Weights of a small transformer language model.
Architecture: RMSNorm before each block, rotary positions, biases on query, key and value, tied embeddings.
Training: a variant of Muon for these matrices, 530M tokens, 8086 steps.
MLP neurons of a small language model. Each row is named by its layer, matrix (down: output weights) and neuron, and shows model dimensions 341-436. Each number is 50 + 12 x the weight over its row's rms, rounded and kept within 0 to 99. A neuron's up and down rows have the sign that makes its largest values positive.
After each neuron's rows is what it responds to, as a language model described it from the Wikipedia text at the highest values.

L6.down42:37 58 47 59 34 44 49 46 63 49 48 31 55 58 37 55 52 40 74 45 54 51 28 66 79 71 37 47 53 56 69 40 41 45 59 44 38 52 52 40 52 65 37 40 39 47 42 44 53 42 51 55 60 36 47 50 49 68 33 42 50 60 65 61 56 68 51 60 56 61 57 60 43 46 69 60 46 56 44 38 52 49 49 51 62 44 48 60 51 47 69 52 38 38 63 47
Description: Tokens right before a creative work's title or name: table-cell bars in filmographies, "of"/"on"/"album" in prose, e.g. "worked together on", "author of".

L6.down160:57 57 35 47 53 58 41 47 46 52 56 39 69 73 51 36 51 59 52 67 30 43 61 41 73 58 47 64 43 29 36 51 50 50 46 53 46 50 26 55 51 45 49 53 69 27 52 40 55 41 42 81 84 38 52 66 48 54 68 49 49 60 62 66 46 58 45 54 48 55 53 74 44 68 37 77 66 55 65 41 30 49 38 49 47 46 64 51 34 75 58 44 75 54 36 56
Description: Prepositions such as of, from, at and for after a noun, introducing the institution, place or group it belongs to or comes from, e.g. students from, professor at, governor of.

L10.down318:50 60 50 35 59 55 47 43 31 37 47 44 50 45 58 45 48 39 40 66 54 50 49 57 34 34 75 48 59 87 64 50 39 58 29 60 41 33 37 65 48 41 28 36 39 54 51 50 41 67 51 58 62 62 36 59 54 55 60 52 49 55 48 72 37 48 54 52 66 47 52 60 36 41 55 64 53 57 45 51 64 47 62 44 53 54 44 50 42 79 63 63 63 30 51 52
Description: Final word piece of a proper name (person, place, group, drug, album), usually as sentence subject before a verb: Re-us, Luns-ford, Gilteritin-ib.

L6.down367:45 63 66 69 44 61 59 68 38 60 62 42 38 48 57 75 59 37 40 41 39 53 72 50 48 43 53 57 54 57 58 50 52 49 66 47 42 40 61 56 35 34 58 46 42 43 49 49 50 46 39 30 40 69 47 49 45 44 66 49 32 52 67 62 56 62 53 52 46 57 61 62 46 59 43 34 62 60 67 49 51 49 73 49 53 61 37 50 60 59 38 36 53 63 59 71
Description: Final word-piece that completes a multi-piece proper name of a person, place or organization, e.g. Knares-borough, Feyn-man, Dorothe-us.

L5.down1439:61 65 46 66 52 61 74 38 41 40 59 48 67 44 73 53 65 43 40 66 64 23 47 55 61 31 55 54 43 53 65 41 21 46 38 48 73 69 37 60 43 69 46 64 53 51 53 68 58 49 33 55 49 40 63 36 62 32 38 70 59 48 62 55 68 39 46 39 33 55 43 34 52 57 49 60 63 71 49 49 57 32 80 48 31 66 51 53 57 68 28 36 54 36 33 46
Description: Mid-name tokens of country and place names, above all the period inside U.S. and U.K., plus United (States), New York, state of.

L10.down2046:55 65 38 37 58 57 41 60 49 42 52 57 55 57 43 79 34 65 60 56 47 48 44 31 63 51 46 44 60 50 67 33 60 65 44 58 40 51 21 38 52 58 53 48 44 57 52 43 49 41 52 42 47 30 29 49 67 59 51 65 57 59 62 28 45 49 44 62 37 26 51 47 41 57 61 55 52 42 35 51 66 71 61 57 55 66 34 61 51 46 48 55 56 43 56 60
Description: Tokens just before a work's title begins, such as table pipes, "titled", "called", a film's year, "- ", or an opening "The" in filmographies and citations.

L5.down519:41 56 70 77 63 52 58 44 38 45 31 69 46 52 45 56 57 55 53 32 54 38 42 57 47 46 31 31 42 51 63 51 56 37 41 50 72 51 50 57 40 54 59 61 38 43 58 45 59 52 56 45 36 58 22 66 47 31 70 47 41 40 54 42 33 62 56 57 52 80 42 55 58 53 56 52 38 38 29 46 40 82 52 33 45 36 63 37 17 59 47 57 54 47 48 61
Description: Prepositions and verb endings marking removal or exit, especially from after retired, escape or away, and verbs like released or acquitted.

L10.down1709:42 48 57 50 60 51 47 45 33 59 58 34 50 39 49 22 58 45 58 41 59 56 57 50 60 73 42 48 64 23 43 41 59 57 49 51 36 49 42 57 54 48 57 56 42 45 50 55 56 45 50 55 58 51 21 67 48 40 38 52 40 33 52 43 56 46 67 40 52 54 46 46 55 63 48 40 48 38 39 44 56 44 44 47 34 52 63 48 41 47 52 54 53 47 32 63
Description: Forms of "to be" (is, was, are, were, been, being) right after a sentence subject, as in "The city is", "It was", "Police were".

L10.down1182:57 63 45 56 46 42 71 57 53 48 45 58 26 36 68 43 38 61 67 30 48 42 63 43 48 56 51 37 39 39 56 56 35 54 53 56 62 48 39 11 49 53 42 67 59 56 55 68 43 41 57 53 67 37 36 19 53 43 59 40 47 57 38 46 50 47 48 42 49 54 67 21 50 18 57 45 63 48 49 53 65 21 42 58 67 57 70 49 65 33 48 38 75 42 62 63
Description: Words that introduce a result or statistic in sports career writing, mostly prepositions and verbs like caught, for (yards), in (at bats), by (defeating), via.

L5.down942:52 54 59 60 44 58 44 26 46 40 46 50 39 54 50 40 45 48 65 46 57 42 46 42 37 39 44 29 36 74 64 51 47 62 63 42 37 44 61 46 38 45 61 45 51 26 39 47 46 41 50 58 34 63 42 38 22 47 43 49 46 42 51 68 53 48 35 49 64 62 48 71 48 56 45 42 44 39 56 42 41 55 43 59 59 66 73 36 34 49 50 61 25 34 49 53
Description: Prepositions, pipes or periods right after an opponent's or person's name in sports bout and results text, e.g. "faced X at", "X |", "Jr. in".

L5.down453:63 59 33 47 62 46 44 82 64 49 47 56 43 23 48 59 51 52 49 58 43 66 62 55 71 42 51 50 55 59 58 54 65 51 42 54 52 62 45 52 41 51 44 51 49 56 51 53 48 47 60 45 58 52 47 50 52 54 64 30 41 39 41 42 52 52 61 34 81 47 66 48 69 70 53 61 53 44 59 55 40 67 55 63 43 41 50 29 57 68 43 63 49 48 53 47
Description: Final token of a clause's subject noun phrase just before its verb, e.g. "This system", "The condition", "Elvis"; also closing "==" of headings and table pipes.

L6.down858:32 38 48 54 60 54 44 86 60 55 56 55 51 50 29 42 39 61 45 58 46 48 40 57 60 62 47 43 68 58 49 33 44 46 37 38 50 78 63 31 49 48 41 62 62 24 60 54 54 53 77 61 61 35 49 14 56 62 52 37 54 41 52 40 45 57 55 19 74 50 65 58 48 52 65 60 54 57 32 58 50 59 71 52 56 38 55 50 42 60 54 51 41 39 36 55
Description: Final piece of a person's surname (or a pronoun) as the subject of a biography sentence, before a verb like was, noted, charged.

L6.down1673:40 53 44 47 71 48 49 68 56 74 39 41 53 38 41 51 50 47 49 26 48 46 32 54 62 47 53 42 58 53 43 46 63 68 54 48 60 60 33 42 73 56 47 49 62 64 66 55 47 54 61 35 43 58 64 38 59 69 44 49 51 47 56 39 50 48 19 64 52 47 73 41 45 49 61 46 45 47 56 59 44 43 25 28 47 64 38 40 40 45 64 52 42 63 46 45
Description: Final word-pieces that complete a proper name or word, usually surnames in lists or tables, e.g. Dire Stra-its, Town-s, United States.

L5.down352:50 58 64 32 28 59 45 55 73 64 59 37 50 54 56 62 47 39 27 71 55 48 45 60 72 53 71 58 46 54 54 36 34 52 68 72 53 59 42 56 44 69 28 56 30 44 19 25 68 59 35 37 57 73 42 49 60 45 46 54 39 50 62 47 51 39 42 51 46 68 65 73 60 58 59 62 22 70 43 41 57 61 60 43 48 45 44 81 59 83 46 49 35 44 39 41
Description: Short mid-word pieces, usually "is" or "as", inside foreign surnames, club or place names (Fasano, Iisalo, Osasuna), plus pipe cells in sports tables.

L5.down700:47 43 54 53 63 36 80 32 66 57 44 34 57 59 42 60 69 65 42 49 39 50 68 66 39 41 50 53 53 61 45 59 32 50 39 83 38 34 46 73 55 60 64 40 43 46 66 53 81 62 61 54 53 56 49 31 46 40 54 59 50 62 71 57 58 31 55 59 41 51 51 70 53 56 58 33 73 42 62 50 52 70 39 41 60 52 64 42 65 61 29 44 36 65 45 75
Description: Word-piece tokens in the middle of rare or foreign proper names and technical terms, often in lists and tables, such as Soar(es), Lecl(erc), Ask(hab)ov.

L10.down2023:57 36 34 71 19 45 52 64 40 51 50 28 51 56 58 15 55 29 57 37 29 39 46 46 45 46 50 44 48 49 54 36 28 43 43 53 49 49 30 46 70 48 57 43 67 56 47 45 64 42 65 53 56 83 54 38 53 46 53 33 68 62 50 31 48 37 52 63 43 43 58 29 52 26 53 60 61 48 61 30 46 48 35 47 51 47 56 52 51 47 46 55 60 47 37 66
Description: Single-letter s, S or K split off as a word's first piece (sled, sword, Sailor, Kyrgyz, Krisztián) or as a plural -s ending (tanks, bells).

L10.down338:38 46 52 56 38 53 30 60 47 58 48 23 42 57 72 41 63 62 58 58 67 56 45 52 54 59 38 51 54 22 28 49 51 40 74 49 30 45 49 47 30 60 52 52 33 42 57 58 30 53 73 62 38 49 46 55 52 41 53 70 41 42 57 61 52 61 63 50 62 52 64 70 46 18 53 52 41 67 71 51 62 35 39 46 54 66 49 27 51 66 36 48 56 50 70 41
Description: Final token or word piece of a proper name in tables, lists and citations, usually before a pipe or parenthesis, e.g. Key, Nelsova, Regional Airport.

L6.down740:53 50 53 50 69 60 45 51 50 54 44 28 48 58 51 58 56 58 61 54 47 64 50 61 66 52 50 33 40 25 49 46 30 37 21 44 46 48 36 66 40 61 55 51 77 53 55 66 40 45 44 60 57 49 45 40 56 49 56 47 58 45 40 40 47 42 44 66 42 64 45 58 49 38 44 62 69 26 48 63 31 48 64 44 49 60 64 44 49 50 45 50 46 63 49 49
Description: Opening parentheses before an aside (née, played by), hyphens in compounds like All-CBA or anti-aircraft, and verbs or prepositions tying a person to someone (lives with, left him, serves as).

L6.down228:33 58 64 38 57 47 56 65 54 70 46 34 43 52 58 57 50 47 44 48 61 56 45 41 45 51 52 75 55 33 26 61 56 47 47 63 61 42 53 51 68 72 56 27 44 43 50 56 52 68 51 60 63 69 67 50 27 64 29 66 58 59 37 44 56 50 23 60 51 50 40 56 71 35 40 45 47 24 54 84 61 60 54 51 43 35 32 55 49 43 49 46 38 55 52 52
Description: Fires on the letters "is" inside names and words (trisected, Talisker, isopropyl) and on copulas is/was/been, plus cells in Wikipedia tables.

L6.down1800:50 65 36 64 60 41 66 60 56 50 72 54 57 30 68 65 49 37 49 43 61 41 56 62 26 13 56 45 25 45 57 60 48 48 37 60 44 63 35 76 59 55 63 69 48 38 42 75 41 48 35 55 51 62 58 46 63 66 50 72 50 63 47 55 67 55 42 45 36 46 57 47 25 69 37 38 59 73 36 57 64 39 74 43 49 43 29 68 55 69 45 60 69 31 50 38
Description: Mainly the period inside "U.S." and the words "United" and "States" in "United States", as in U.S. Congress and U.S. embassy; more weakly, table cells and pipes.

L6.down1684:67 72 38 51 58 35 53 58 63 69 52 32 41 55 49 56 63 52 68 60 58 59 50 35 54 50 66 41 50 47 54 39 28 54 42 53 59 70 59 38 35 46 53 62 55 63 69 47 42 35 56 72 37 45 56 35 26 27 36 44 48 58 60 43 61 70 48 38 61 32 66 46 65 26 57 63 63 53 55 43 73 36 51 54 47 53 51 61 51 23 49 57 53 44 68 44
Description: Prepositions and verbs just before how a contest ended, mostly MMA and sports results, e.g. "lost the fight via", "defeated … in", "with 73% of".

L5.down1241:64 41 47 72 36 54 38 60 44 47 54 44 72 39 54 43 42 82 61 28 66 34 62 64 54 35 45 43 38 72 54 26 62 53 37 76 46 38 56 56 65 61 47 52 49 53 59 47 52 52 54 43 36 53 31 28 46 54 41 63 67 58 37 48 36 67 31 57 40 64 56 71 60 61 38 57 48 51 56 39 32 64 54 39 68 44 43 42 46 49 45 35 52 35 73 56
Description: The word "at" as a standalone preposition before places, events or times (at the entrance, at that time, At bats), sometimes inside words (Débat).

L10.down230:68 47 30 36 57 33 39 52 59 53 52 43 66 36 46 67 39 51 40 61 57 63 66 47 50 53 40 60 49 45 33 72 37 43 37 43 43 43 55 70 46 38 65 58 56 44 63 40 67 70 52 66 61 42 55 33 57 72 59 52 38 40 40 69 42 46 43 44 41 47 66 40 51 79 73 48 64 54 48 38 47 71 53 50 56 53 36 55 52 56 48 57 47 31 43 40
Description: Prepositions like at, to, on, for, in that open a phrase, usually before the, a, or a possessive, as in at an increased risk, on the album, for example.

L10.down1583:50 57 58 52 34 48 54 48 50 53 35 43 64 71 38 65 67 43 59 59 54 75 53 52 49 32 50 66 53 41 75 62 47 54 35 59 38 38 39 67 51 53 37 45 59 47 61 41 51 53 38 34 67 52 68 53 63 53 61 40 48 47 79 51 51 52 22 70 66 36 50 49 37 51 70 58 32 48 46 49 36 55 52 41 49 45 61 64 56 44 54 62 44 54 43 25
Description: Mid-sentence verbs, prepositions and interaction nouns in plot summaries and historical accounts, just before their object (argument, into, fled, duel, in).

L5.down1354:42 44 68 39 47 59 57 59 46 52 32 46 64 44 55 48 47 53 53 19 41 68 31 51 64 59 57 45 36 65 32 62 43 43 47 53 38 32 30 78 49 57 43 79 60 67 49 52 70 57 63 46 58 41 56 26 49 35 73 37 82 58 49 51 38 48 58 55 59 44 70 46 64 53 45 54 43 43 60 55 59 56 38 56 58 38 60 23 56 45 29 58 44 45 23 54
Description: Last word-piece that completes a split word, often a plural ending (H-its, form-ats, sleev-es), usually just before a comma, colon or period, especially in lists and tables.